MLP neurons of a small language model. Each row is named by its layer, matrix (up: input weights) and neuron, and shows model dimensions 16-79. Each number is 128 + 32 x the weight over its row's rms, rounded and kept within 0 to 255.
Before each neuron's rows, "fires in" lists the words (lower case) most often at its 100 highest values on Wikipedia text that the model never trained on. A number after a token or word is its count.

fires in: "an" 31, "no" 20, "of" 6
L15.up116 [154 126  84 137 130 131 189 178  95 109 117 173 152 142 146 153 122 154 103  90  70 137 127 106  54 152 209 167 142 141 123 123 134 144  71 142 234 150 150  97 102 192 135 139  48 171  79  95  93 100 181 130  92  92 118 166 123 128 190  70  80  88  48  91]

fires in: "on" 30, "along" 8, "of" 8, "through" 7, "between" 6, "during" 6
L9.up28 [159 103 183  64 102 123 114 154 110 156  98 132 136 215 171 123 171 139 113 139 142 164 108 148 127 116 120 111 100 137 165 175 121 141 123  94 127 130 114  99 140 124 134 106 171 151 100 147 184 139  69 141 100 155  85 171 166 222  78 124 139  84 115 166]

fires in: "2" 44, "1" 23, "a" 15, "an" 5
L6.up216 [ 84 158 137 115 128 128 117 171  54 140  86 146 150 125 159 141  83 161  92  82  73 106 189  92 126  93 212 170 160 132 174  87  51 118  96 113 101 148  98 163 122 133 100 117 112 157  62  96 103 206 147 130 110  86  99 170 133 113 136 107 128  96  99 126]

fires in: "of" 55, "by" 28, "for" 11
L8.up313 [135 150  95  87 133  94 103 166 134  96 145 127 138 174 155 129 127 138 148 139  99 159 158 195  63 106 150 138 114 118 140 131 194 102 106 132 194 116 109 191 126 104 144 107 122 163  75 161 134 122 157  89  80 127 105 118 132 114 102 114 142 164 147 108]

fires in: "in" 87, "during" 6, "the" 5
L5.up565 [129 146 107 113 147 117 158 128 107 115 130 148 111 174 137 164 145 169  60  95 105 145 122 101 118 129 145 132 125 146 149 129 100  95 145 131  96 106 121 163 138  94 127 145 112 105  80 134 136  95 102 105  28  82 137 173 136 115  84 138 113 140 121 128]

fires in: "on" 31, "along" 7, "aberdeen" 5, "ulsan" 5, "incheon" 4
L5.up535 [ 90 147 155 130 102 110  89 115 159 127 126 178 141 129 121 137 181  81 113 109 172 141  98 137 101 117 111 143  61 189 159 121 142 148 131 157 131 122 118 142 153 160 102 221 156 176  81 159 143 152 106  51  74 175 127 135 174 159  79 175 154 138 128 135]

fires in: "early" 16, "late" 15, "eastern" 14, "western" 13, "european" 9, "northern" 7
L5.up574 [126  93 125  99 160  98 143 231  85  93 111 141 118 165 134 187 157 146 114  94  85 113 193  78 124 108 155 118 156  91 140 161 110 123 116 162  89 137  70  98 151 164 148 115 160 122 114 149 113 135  81  55  68  92 126 193 147 154  89 142 125 139 133 139]

fires in: "the" 56, "by" 8, "from" 7, "a" 6, "an" 4
L15.up83 [108 114  64 106 139 149 132 132 141 144 112 124  45 154 126 151 168 148 126 126 113 153 119 100 122 140 199 103  90 133 170 147  34 169  74 101  86  79 107 100 139 125 112 114  76 128 141 139  97 137 140  86  75 159 122 173 119 146 132 143  75 134 103 133]

fires in: "by" 29, "of" 22, "including" 9, "as" 9, "with" 6, "on" 4
L3.up451 [116 130 153 135 163 128 101  83 134 146  96 166 180 122 131 176 152 117 131 133 113 159 134 131  30  97 111 132  81 207 171 105  92 123 121 124 135 147 127 152  90 169 151 150  97 175 125 150 175 124 146  91  95 104 120 166 163 100 179  78 137 150 123  83]

fires in: "where" 23, "his" 18, "at" 10
L5.up146 [151  58  53 111 130 110 130 127 147  97 124 126 146 164 233 103 148  80 127 107 113 137 167 118  51  94 145  70 131 106 130 128 141 137 148 159 161 157 112 126 179 119 147 139  71 107 105 145 171  96 116 137 112 195  99 192 157 184  48 159 146 204  77 147]

fires in: "with" 63, "work" 4, "details" 4
L6.up680 [ 95 112 122 138 144  95  67 109 114 143 107 158 171 156 139 178 149 163 156 107 104 218 145 119  64 124 138 138  84 146 126  42 118 151 119 186 154 139 129 124 113  80 115 108 117 104 142 168 148  93 114  94 124 129 142 123 178 104 134 157 101  80  97 168]

fires in: "have" 37, "has" 32, "can" 16, "they" 5
L2.up211 [114 113 145 153 114 134  87 118 180  68  62 113 116  63 137 159 134  76 103 103 115 132 120 167 105 145 114  96 138 144 158 127 127 148 147 142 184 171 131  56 167 190 202 177  69 133 147 108 110 131 176 154 149 176 145 114 152 132 181 177  97  71 165 109]

fires in: "2" 14, "years" 14, "3" 13, "in" 9
L9.up203 [192 166  97 162 148 125  99 148  94  99  63 187 126 136 136 142 119 151 102 122  57 145 140  74 141 137 137 195 165 175 161 141  91 107 102 102 117 144 106 152 109 111 100  99  68 192  33 106 133 121  90 129  64 110  71 141 151  96  69 121 119 127  62  39]

fires in: "to" 23, "him" 14, "for" 11, "offered" 4
L9.up120 [ 89 109 180  83 113 168  97 125  98 110 121 132 131 187 150 111 167 112  78 148 134 140 131 192  84 110 109 105 131  90 146 174 174 148 154  90 203 149 156 159  60 121  93 165  97 180  60 118 159 115 125 133 119 140 129 208 154 118 123 157 118 109  86 139]

fires in: "where" 35, "it" 24, "as" 10, "meißner" 4
L4.up748 [133 126 108  90  94 118 120 136 197 132 122 152 129 159 140 126 189  59 153  55  92 166 189  69  80 145 168 122 163 133 150 142 121 103 111  71 205 161 119 148 138 143 128 235  63  73 138 141 178 140 163 139 109 152 122 117 180 153 104 124  96  90 100 137]

fires in: "there" 29, "which" 8, "1980s" 7, "same" 6, "life" 6, "1990s" 5
L4.up211 [143 117  93 131 195 154 125 120 145 134 116 161 138 151 150 103 117  54 133 131 171 164 253 107 153 129 149 103 167 136 107 135 140 112 168 112 138 124 149 140  51 140 163 162 131 100 128  99 173 142 207 108 106 101 129 154 128 202  97 112 144  79  94 156]

fires in: "m" 43, "muelleri" 6, "mud" 4, "clusters" 4
L6.up267 [ 76  81 122 124 113 126 108 176 126  96 111 121 125  97 129 112 110 131 131 111  83 123  98 126 136 130 130 103 113 123 137 169  96 180 126 148  93  91  82 110 148 198 159 171 130 175 101 117  94 190 120 134 151 110  99 130 117 106  96 154 129 161  93 110]

fires in: "had" 30, "has" 13, "have" 10, "were" 9, "is" 4, "having" 4
L4.up55 [151  69 145 148 127 112 130 124 167  97 110 137 120  65  94 121 132 131 129 109 102 120 130 149 151  96 123 114 142 151 181  93 107 145 102 137 136  99 123  61 154 168 148 182 130 118 147 119 124 127 198 129 141 180 139 123 148 129 110  75 101 102 140 137]

fires in: "the" 27, "of" 10, "his" 7, "by" 6, "suffragan" 6
L12.up557 [127  96 100 108 136 141 162 174 111 143  56 145 104 142 160 135 114 227 132 155 158 139 141 145 162  93 167 132 104 115 186 162 126  95 104 150 122  52 158 121 136 107 167 128 113 105 126 134 120 136  84 101  43 137 113 164 134 130  93 127 127 157 102 129]

fires in: "as" 26, "on" 15, "with" 8, "under" 8, "by" 8, "of" 6
L11.up106 [133  92 124  99 156 125 107 160 119 167 126 140 130 159  86 192 121 161 114  76 121 146 134 118  61 134 155 132 135 115 143 203 116  60 100 161 164  99 152  84 104  81 142 170  95 160  88 170 151  92 133  90 112 129 198 173 174 149 193 146 139  65 141 148]

fires in: "with" 77, "have" 5, "has" 4
L12.up440 [ 93 114 100 116 150  96  56 110  82 148 146 194  91 143 117 164 160 160 121  68 124  90 134 156  85 118  99 137 127 176 176 116  59 104 158 109 132  97 161 127 122 132 145 112 122 165 146 160 116 106 130 152 126 142  83 132 169 170 141 128  98 106 126 196]

fires in: "early" 37, "late" 15, "modern" 8, "traditional" 6, "recent" 4
L2.up315 [133  89 121  75 175  69 128 200  94  82 118 148 102 142 160 159 102  97 119 111 135 117 134 102  97 103 203 102  95 144 133 109 153 118 143 182 170 131 123  94 157 189 120 166  69  95 155 173 135 151 127 108  90  97 127 179 127 151 151 104 105 181 149 135]

fires in: "and" 54, "have" 13, "to" 8, "are" 7, "with" 6
L9.up321 [171  40  97  98 162  69 141 123 133 109  90 132 116 115 153 154 179  77 129 142 107 148  91 125 164 148 109 100 117  82 132 101 110 149 130 108 155 128 125 137 142 140 160 167  80 120  99 138  93 123 202 126 124 158  94 129 144 135 117  77  71 117  82 151]

fires in: "he" 18, "she" 18, "his" 8, "her" 6, "is" 5
L6.up613 [ 76 103 117 119 171 127  85 185 143  76 130 176 162 157 161 128 134 138 104  74 166 130 127 114  75  94 142 166 138  56 164 113  16 159 111 135 109 143  89 122  93 113 124 131 120 131 141 154 150 104 117 140 108 157 120 148 203 132  94 196 187 150  72 179]

fires in: "from" 18, "to" 17, "into" 10, "at" 9, "in" 8, "of" 7
L5.up419 [138  88 144 116 115 105 125 114  99 118  96 145 163  96 153 135 182 150 147 125  82 124 138 174 130 129 150 144  91 120 154 151 144 148  90 186 135  93 126 131 119 157 139 132 121 184  77 181 103 151 127 122  83  96 123 168  83 188  73 129 177 138 184 179]

fires in: "in" 79, "over" 12
L9.up48 [ 73  77 128  52 137  82 158 173 117 112 157 161 133 163 151 134  99 109 125 117 102 139 162  86  47 147 121 109 142 161 118 146 114  98  92 150 130 169 149 111 163 136 111  96 134 143  32 131 154 156 106  82  76  59 142 146 140 150  90 126 147 108 110 122]

fires in: "in" 27, "on" 19, "to" 17, "at" 9, "into" 6
L5.up705 [ 63 153 122  88 112 109  96 134  93 131 116 145 166  84 126 110 138 139 112 109 121 116 141 193  53 123 156  90  92 104 134 136 171 161  83 153 160 130 146 101 162 115 135 136  89 215 110 157 158 135 114 117  91  93  88 206 142  37  81 121 129  88 125 116]

fires in: "on" 36, "to" 16, "in" 12, "for" 8, "with" 6, "along" 5
L9.up726 [ 79 107 136  93 103 117 126 159 119 121 166 125 168 166 140 179 121 124 105  97 138 165 117 176 110 119 110 134 136 103 169 165 132 109 119 102 163 171 145 178 128 114 111 114 177 184  67  98 107 154 170 146 108  73 147 156 154 159 141 149 122 205 100 133]

fires in: "the" 23, "a" 21, "in" 5, "ret" 4, "as" 4
L6.up766 [104  97  97  55 140 117  88 165 141 126 116 137 143  94 144 148 171 113 124 100 158 184 128 146 129 101 153  94 142 129 192 154  86 110 196 110  98  73  70  72 126 112 164 146  71 176 137 175 145 113  84 101 120 176 110 112 140 107  54 157 130 177  88 157]

fires in: "with" 42, "as" 13, "of" 9, "by" 4
L9.up163 [ 43 122  92  92 126 136 104 138 128 113  87 120 159 128 122 148 196 139 150 111  77 142 171 103  34 151 131 123  95 170 146  84  61 121 168 162 126 115 126 137 112 185 150 127  74 153  60 130 163 126 135 124 152 128 155 146 166  90 195 117 124 186  79  99]

fires in: "and" 30, "to" 12, "or" 7, "playstation" 4
L15.up130 [ 89  89 122 108 143 103 110 119 220 121 108 129 141 150  99 108 124 131 171 101 125 122 168  83 161 133 114 158  91 131 141 137  86 150 166 128 140 116 127  92 184 156 120 158 124 149  76 143 105 149 123 136 140 151 115 127 130 118 126  98 102 127  29 168]

fires in: "of" 35, "no" 9, "a" 7
L13.up495 [ 79 132 116  96  94 144 143 168 142 108 106 170 164 136 145  76  90 153 131 119 126 120 138 152  85 156 162  91 143 101 164 159 119  88  62 119 142 178 133 164 124 165 138 150  68 162 126 101 119 148 188  53  98 159  93 155 116  97 100  82 131 117  72 105]

fires in: "career" 23, "years" 11, "1980s" 9, "history" 9, "political" 9, "1990s" 7
L4.up382 [117 133 132 114 172 127 133 128 103 146 110 204 182 147  89 133 143 142  84 149  54 175 200  82 165  92 150  84 116 158 104  86  82 155 152 131 151 106 124 133  71 128 142 111 144 118 102  77 158 176 156  48  78  83 111 169 162 209 143 112 112 105 122  91]

fires in: "where" 22, "very" 13, "so" 13, "how" 7, "whose" 6
L3.up481 [121  93  85  76 133 135 108 161 135 127 148 129 168 142 143 138 145 142 114 116  57 132 173  79 122 110 159 122 127 122 119 113 163 116 129 119 169 144  95 171 117 163 132 137  83  63  64 110 123  98 137 145  88 123 117 193 145 205  92 157 105 131  88 128]

fires in: "in" 96
L2.up82 [ 80 168 113 146 133 100 138 174  99  96 154 129  87 113 156 112 119 133 118 139  42 112 148 119 112 113 155 140 132 140 102 144 109 125 116 178 100 142 128 131 154 137 194 153 145 153  80  85 135 177 133  95  20  99  76 167 146 135  86  88 144  95  84 131]

fires in: "took" 18, "made" 10, "noddy" 9, "taking" 6, "no" 6, "taken" 6
L5.up22 [116 125 182 115 162  94  91 161 126  90  92 141 176 210 157 153 149 121  78 114  85  95 172  91  59 141 183 138 142  96 154 156 115  98 126 111 139 160 123 169 117 167 167 114 135 152 104  78 119 114 187 155 101 167  69 170 179 163  88 107 127 145  79 108]

fires in: "of" 21, "or" 14, "by" 12, "to" 9, "and" 8, "from" 6
L2.up384 [ 78  96 162 105 172  72 111 151 171 110  97 119 170  98 146 120 147 138 144  98  99 134 136  94  43 116 167 150  89 172 134 102  68  77 131 129 124 151  87 125 158 108 159 105  82  93 142 162 155 145 132 146 141 144  81 141 161  91 123 110 134 132 155 128]

fires in: "has" 36, "had" 28, "have" 18, "having" 6
L2.up222 [ 89 166 165 124 107 137  94 120 160 131 126 120 139 131 109 136 179 105 105  51 125  97 216 160 124 105 111 140 110 113 164  83 103 113 153  74 167 117 158 139 129 183 133 149  80 108 146 127 188 113 158 127 144 134 117 155 128 109 150 101 127 149 122 163]